MLP neurons of a small language model. Each row is named by its layer, matrix (gate and up: input weights; down: output weights) and neuron, and shows model dimensions 64-159. Each number is 128 + 32 x the weight over its row's rms, rounded and kept within 0 to 255. Numbers have three digits each. A neuron's up and down rows have the sign that makes its largest values positive.
A block is one neuron, or neurons of one layer that tend to fire together. After each block is what it responds to, as a language model described it from the Wikipedia text at the highest values.

L3.gate933:115116192105055147143113147136104133142129098119136072172041098088149140144186131111102118122154127163138132134100122180151071162155100156156171153152078101094129093145069141121132200185109099161087096115140152091144147159110139076234116128110108158107158107123171165098156087152128122117
L3.up933:137109119133115178119119157115056120161124170132053105185120143116169181165100165098144116077130142159110065147042078122106135121130078115166146129161149163123148148077087110111112119184138071170139116156094157121127124122098134156118121134071159131094125107164164185147094184129116125062
L3.down933:142107118112184133118152132165082082145138129126120119132076136090110173164079108079129133100139103148103034149086136142157146147117149152113083124138146138046188101178096173094085112133195156103124071115121185131079086007102163101105175115177175169122081132177103156119141183149096145102
Responds to: Word-initial p/n fragments

L2.gate57:087161149118151121111139108101111097167153130115064044124135144132148170152095130135104103155083102116134089071070120115115152141090142122149103091124072158104089200187097122132138153095115140081098169131048113196122156112139171163173092151128104097114132105133091138139110130127175139144
L2.up57:127185138063152191152123113157176058126143073100148085092140193147110108107159159129157061131170116079107087121126105132108147135147126129138101128135107082081184108171166107154176123117118163045202128136146112150061151080134166141143155109163133151165153148137090160147155099141170143099
L2.down57:166126058121131119158092094134089126101099172199126109181101143138170170085141128150134154123144111158133156163141118120090101143102150130097121132183098119085106141117129153145117136108098135159139119154138086112082115087143142161102101120134126109160097087085129075098096060052117165124
L2.gate572:128101096091064157112154108151119139132183093126160161091130108138121165133152166119138176143074095136134165118115112149167185076134127112170129147184133077080119122131119077107125134107118152126140088128049136087073129079109200104157192189111123193138164080151069126144130139040088150140
L2.up572:156099110122139111157175105121132143088126122128116128140112112088097142127138099109145081105117074145099148082151094127145180085146123122162150182136137108148149116121095102077132114102135132130118143111139127090043128074150219145145159122118112174164149146188033126085150170091098126110
L2.down572:147126121176101160119133101114110129160146117171145093065123170158187139110122134122074078069097085159097125130156098152129130103119189138162141154158120107185136143156097125166129114089066102137145087168100191124093085149123165081138143111131187156134122084096133092150103175094116156143
L2.gate607:114114106124148175109130117148144117170130100112060124146126110168173162127072189158077099192129176094117144156179132151177155129117097091077137154120161120170112089115194149138186177103110142082095089156129164156156134108094141129120146124134198105134129084101149096123119222166112053151
L2.up607:099111119153165122146133151161087136149102141089140125160192072089150146117044140138088182059135102120189155153104106170092118098142106133104145129061066148114125123153120128120094128074113133164070051193108098094121114120105121092196109108117180073098174109178105127095082140082113113083
L2.down607:159041059103084134080097128161152136189176138047138196131068186166113151138105106120081143171114129110135143155060142117191104125183114090055120168114167071100135076151140163157096144196152174169157083122074120125125102165116114109079094134079098113120106184094103105141197130135138166110
L2.gate868:141093106184078188074138163164125123085151125133118141110106106108121179126166127154080101131102158120101107075127083050167132153148085134048114103133167177105171167158149132132168141092101162110156160099102110078099154131019155129121167083116189127122149132151082063159127150067167149109
L2.up868:152127147142121169112155144212143110141100067184150121101180113211168096120150183120118136111076119144154155125145159201112141133138169125092125116125085150132126131133139138081133133105200088137151129144125138156093085173131136067082161168102120101129096091140187095079110142092168141169
L2.down868:140134084168059126116198162102057123147099154093123157119106114117142125131126101085146111187160172122124177140141133173105140145147086132125171154116098169214131110167146104177090128120122193193134146153076161161134122138157171135150179091090121110122123103097082119138112098107132140103
Responds to: Opening parenthesis or quote

L4.gate57:119104118123158114107137191156156088187195107103144112139142077064093127180110124103107119097111133103139184084103113132096106094092134077131113098117123140208153137157118077136164114182091142126132162152129099126192121100094138107160145105110096086140143124132138144136141116120119126129
L4.up57:092072105098170129136090156169121143104215106142129054110139110077140101149131063098152182100139114216140134088087162134105148131112136069104127131130103136143121191138163182171123091103071111099124169056076183106167174096123119151128155132050130150115128109205114105136151149152124123168
L4.down57:222128131106030177138078136178127128129130095142106170139125132146143090133109132118134171097124098176148108116105099146132125137109138090094136135119156124155094130164138147154091078122060131158119102185123120184193125094168105142126125136097102087164106090118142146127115144160170138140
L4.gate172:135122123113070116169148130169132158125129143094158112109243109117211078167131173120199106099069154079094131061130125143145084143140149128129098168149157099209158075140184190132122120106107097088171086109163075106146126156118163126126104071151064088165124100153146131137113095159140103142
L4.up172:109087207091144112123149126106107103153179131093139142105096141099103141169149090139145132162072115199108165114145131087132146105173117059147112102079128115128138123153113040175128136079143139182129106112127131084146103124116094123138126129190086130111133104113077162069131133115077206110
L4.down172:088131120108149198139099101110066056107170108129129168156189143129069164114081140062159121121148149188155108131149110127139151112100123154153114160117114140161108127085112143172139157133128104149111168154079157183180153125181071151130111131078061170096093167164144126117161147129119149104
L4.gate251:114109154134093144158107235168151152129121164109178094124175132104165133160090163089199157090132111102130067148095083159149182189120122143155112161125137094122173120128120146085097073126141125125135151148125122098153057089147094151083117012059139099187153128153098116103111148096147092093
L4.up251:136117159115136139151164132135128137180165135126170158211116162142117131080130106139151122109025161114131098172162095070137122082114111116177120164173123139167117095113156102094119069169118188095124211112089087074155162156114149124084122116148126128111132162145123115131107109127128179136
L4.down251:136134085108083134115126090119093138123178115103108117122149137149108155116096120170057073157133103114111168104147133122119142145108119131178153181115108130138142139169171107111137149083141140146108083138153178116110097117168103113147161116141189156173115143141138087146185162166176109078
L4.gate895:139098044176105121140165138227123121138083119084148145062124078089063055147087166119099121146110116136115170166167121145127098118101125129101081068168187185096129114117137131167106079087170145125102139125113071136113108143120107166100177186203141116147138058135088140095113181150134115094
L4.up895:125116080129145086116126126207144138179083134193170128060126135106093084147134149106119115108097152094104052148132134112130111138128088116136166120129140078100130196180115127181205175171102113125120081150149099051120130180179064127113064124098139132144102170090131112156088042088129176149
L4.down895:136077157096062194150101159152132140145133093137111148143065135186124171129168161131147127202076177174102144094099085115180109157151126146090111138137135115149154083094135117128137131162197135121147182143117093109143083150118119142122127115119115131160092136101147133109073107137086152193
Responds to: Nationality adjectives

L3.gate66:090097153143135149156185116196151160154130091109161172085139182151131147138105172121180139191109124188114167091112099093140148112185078118154123129102123134156109140088132054206104121117044091111148097186121107118135124116148116132071159119087094088055081114158094124082148143170089148170
L3.up66:108053122173110119147127143141119152124167104146202186103128137103170091157144154143211163113142153137072101133130124104133124113113133114086113124135153130104110109103155115155170155133131170197158078119075157104157077078125129143138168145095160146112175125142126113069060122155146158068
L3.down66:098126144159127113180125177106079141138127120088142199070194099103119060201086073058185112115093052160143169129167081125160129140112143129161117063172146132117078114146136122146125128078141099078128148128073165086161069089101100113140092154136113114156104110108153074097170159136080123124
Responds to: Nationality and language adjectives

L4.gate2:111127135136095170122112052078067104094151134166128116158114124136098101102131133074148154102181149139134194161109122131127085095161078117092102134180123094123142151112158100085138092199133134132122101087124171096101093086084133109143065102120188142149189094103147078181101094105104143110
L4.up2:112106122141109161128146153134126154170153135127085136101167163149106107083182126114128097167113137093113166160111096184121173132113043085094134149119125130138058135127079112072187119204102164123140161075098163146142109143071061099163137111098113083167179157098160092141097140164105094124
L4.down2:170199123048126122147126091099088114184153157135136133149094076099080154078119146078079144180140108155138185152095134127155140146145133095113138133091091116150153151111101119138093128174139126114102090086072147139113158126043111129084119171065115150100107120083102081132202155184062165174
L4.gate279:038067112116085143146153117090140122110124116143152140176136170150156136095113148077106149135121109127160167084129129120131163140130115106098114113173093092152095112114069173126108114111105143088161103094126140165083158074185158114140129136140135102123141174094101156050142166095164168107
L4.up279:104111110050172085156137106167142067131127120109196110113118124123159142150171118152109107098122172207158171138108124149111202189085158133137098132133171139106074101140135186125161129138115122166125112113083157137139101112142206115123072066184104162164137116141123082109109121171144095173
L4.down279:092105156136123209109163144175080128100168157136124102144088149150086145155128184119133191078095100122120176134081172099068143113158109109109069134150108097086116151177111104054174149174122105123199082144126120140132111139154153100135157132140161137069163133151136126153183137148072140074
L4.gate626:140157139149143110135120102093122113137123151119142032144153136089177135144120141144107110151088121068172132107160120112138114130152091069140108177066071092117170126072158063103136135149156171108095122138117106122123164145135132189117092074129133158127159058145162122133139185153129167086
L4.up626:115084113164159170143109105134091124133042086083077093145113137149183134110152141104129127118079056113133118065118098098116125098124126112167128115129114065149152112151133142139115128152128132122124115137123076114147170098135101156093108128121138144138131084139078123127173139141100159166
L4.down626:117114120146097126130089136087123177095153141090094162066107132156112099110137173115043130183158099138136150153115178147122210088095125063153100148097103143102108116155142157103144121153155083160145154173122114077118177101126147136116111144159041106127129145095117114148128121107150110144
L4.gate857:169106192165106195130153121173109098127120122097124135176105149117109142092105112172133144169115135155101140103105117148092131129135190068119106116163071143076182154111110106115121128114124139078153153124165108137101089115148138103179199105164114153106115039125160113169119162157085133100
L4.up857:120071177179084157178131080079098101150146082074125069095111120125162176082025095111107094102108142155126150120096160092105116145179138109080109132191081057138172179193133084148152080177075143091179110142044136189083080151100130175129121127143106159156141114132144069143160155137143206114
L4.down857:131104175132124133083157113073142146130116101171112109205092142057065155146115129168094148159153111149091107092123134121067137073135146086133068072057074126154129105134114111181159148090164139161131145162090099144084162162066091152155165112117149173109118102136144161205153131165138152159
Responds to: Word-initial letter after opener

L2.gate62:106133155145131170130124076147074163142199157080081196129164166171082146098158089186136207118122186094106128072134109142138103186129135177161137101137151162139108104181125158157118121085130136167107166114191143135193151158097116100162141083114154177076183178135153118130102130097131124112
L2.up62:099086152125139064135134070100109078123121097126108146085164122174100134125184058242167128122105181128124156147211057116105159122105136061139102133101128149122113107150126137131157133131171102103102169127135139107127047131120104117127135093133063081156134111135161122101107131176111136141
L2.down62:169152051141047068146125179115129215095135151109181142137109093144137117083116141153122144106105149146147153128165112159135171101149137105120158163104157123154127144085161167159125106081133142137173174202114124145161185141144190126119121116116136167136120127106188114178143141145088085096
L2.gate174:141066125123083181126102104084155119139180148188114148122135146173138083148120130157102098065066056112131116153111183040127089112084128141159113099133148154134147092159042117140196070122088106095121153116075081165112157139114085171106115095156095096123072083173082129103116187121076097148
L2.up174:194168181100089117113174181061139137131097072086119149088174166108167122121046125157109106128106127153112149116100185132128095136167144147132103085088177142107113040136095129138137103111157082119156145149094153114179115157096132164144154095095132124100125195140083147118134137113071086118
L2.down174:164163078035136124127086136194138117121138124149125176107147165119144166125140121096119188138152105073088164130172141156099152035131099121104078159091088144180160109061083145192149135147110139126128111125074158171171112142108107095157118172125109125129138109113189114121122121170143141081
L2.gate233:105126135124109145109165129128093144125123132097083181155138094155144088150125163158112131097074125171085136094118102143084214122115128124181140141143152113186164122119177149133090120067104123157102132153125095154214117108095107120166086083076043128118138069147126138116166128110122179086
L2.up233:103134110203135122138096123172127093184151125134087110099117114143115127093118178115136142153130150114080115144096139191124158152147128040176134126093158147186153145155083123181139102141125141151098131153169066181128087161137136145140113126144125130149122069128123152127122080176069151170
L2.down233:163079182114116122175130212133115178162128128074155155157108114092125104168165108103093104145108100129124149149122101101131101121113119157123084080117165161158131149081151134134157143106097126153137146144156139168120065124119138135117140114154091160095135133171173162107107109176067125141
L2.gate685:177076120093128094073139110168157140101136132079124158115117138175141087176124156101230121102126121124093138082168107139126155137066127142138193069067169131121144148125113137160090126149084122174107153128118111092159100115131196118143113117098078058098112078181137165103159108163126066074
L2.up685:110126107120188162136177093168106120100108107068121144146104137043159126167135130159141126090104134135129155110067138103154193137117086183153135091122109175123104122182150153115184151113101103109077147131165098120093107112141139159085101060055153125104083172134062138095163107102098124175
L2.down685:090079090128134155137086123141154148131086167096208144097186155141086157167099084105163166087118129139103170142089103090068109118153086086164124194059134158192101089120164188116148115070095163133090109083126112131186048096164151094108123122113167095145122141152090115082154163131102112143
Responds to: Nationality and language adjectives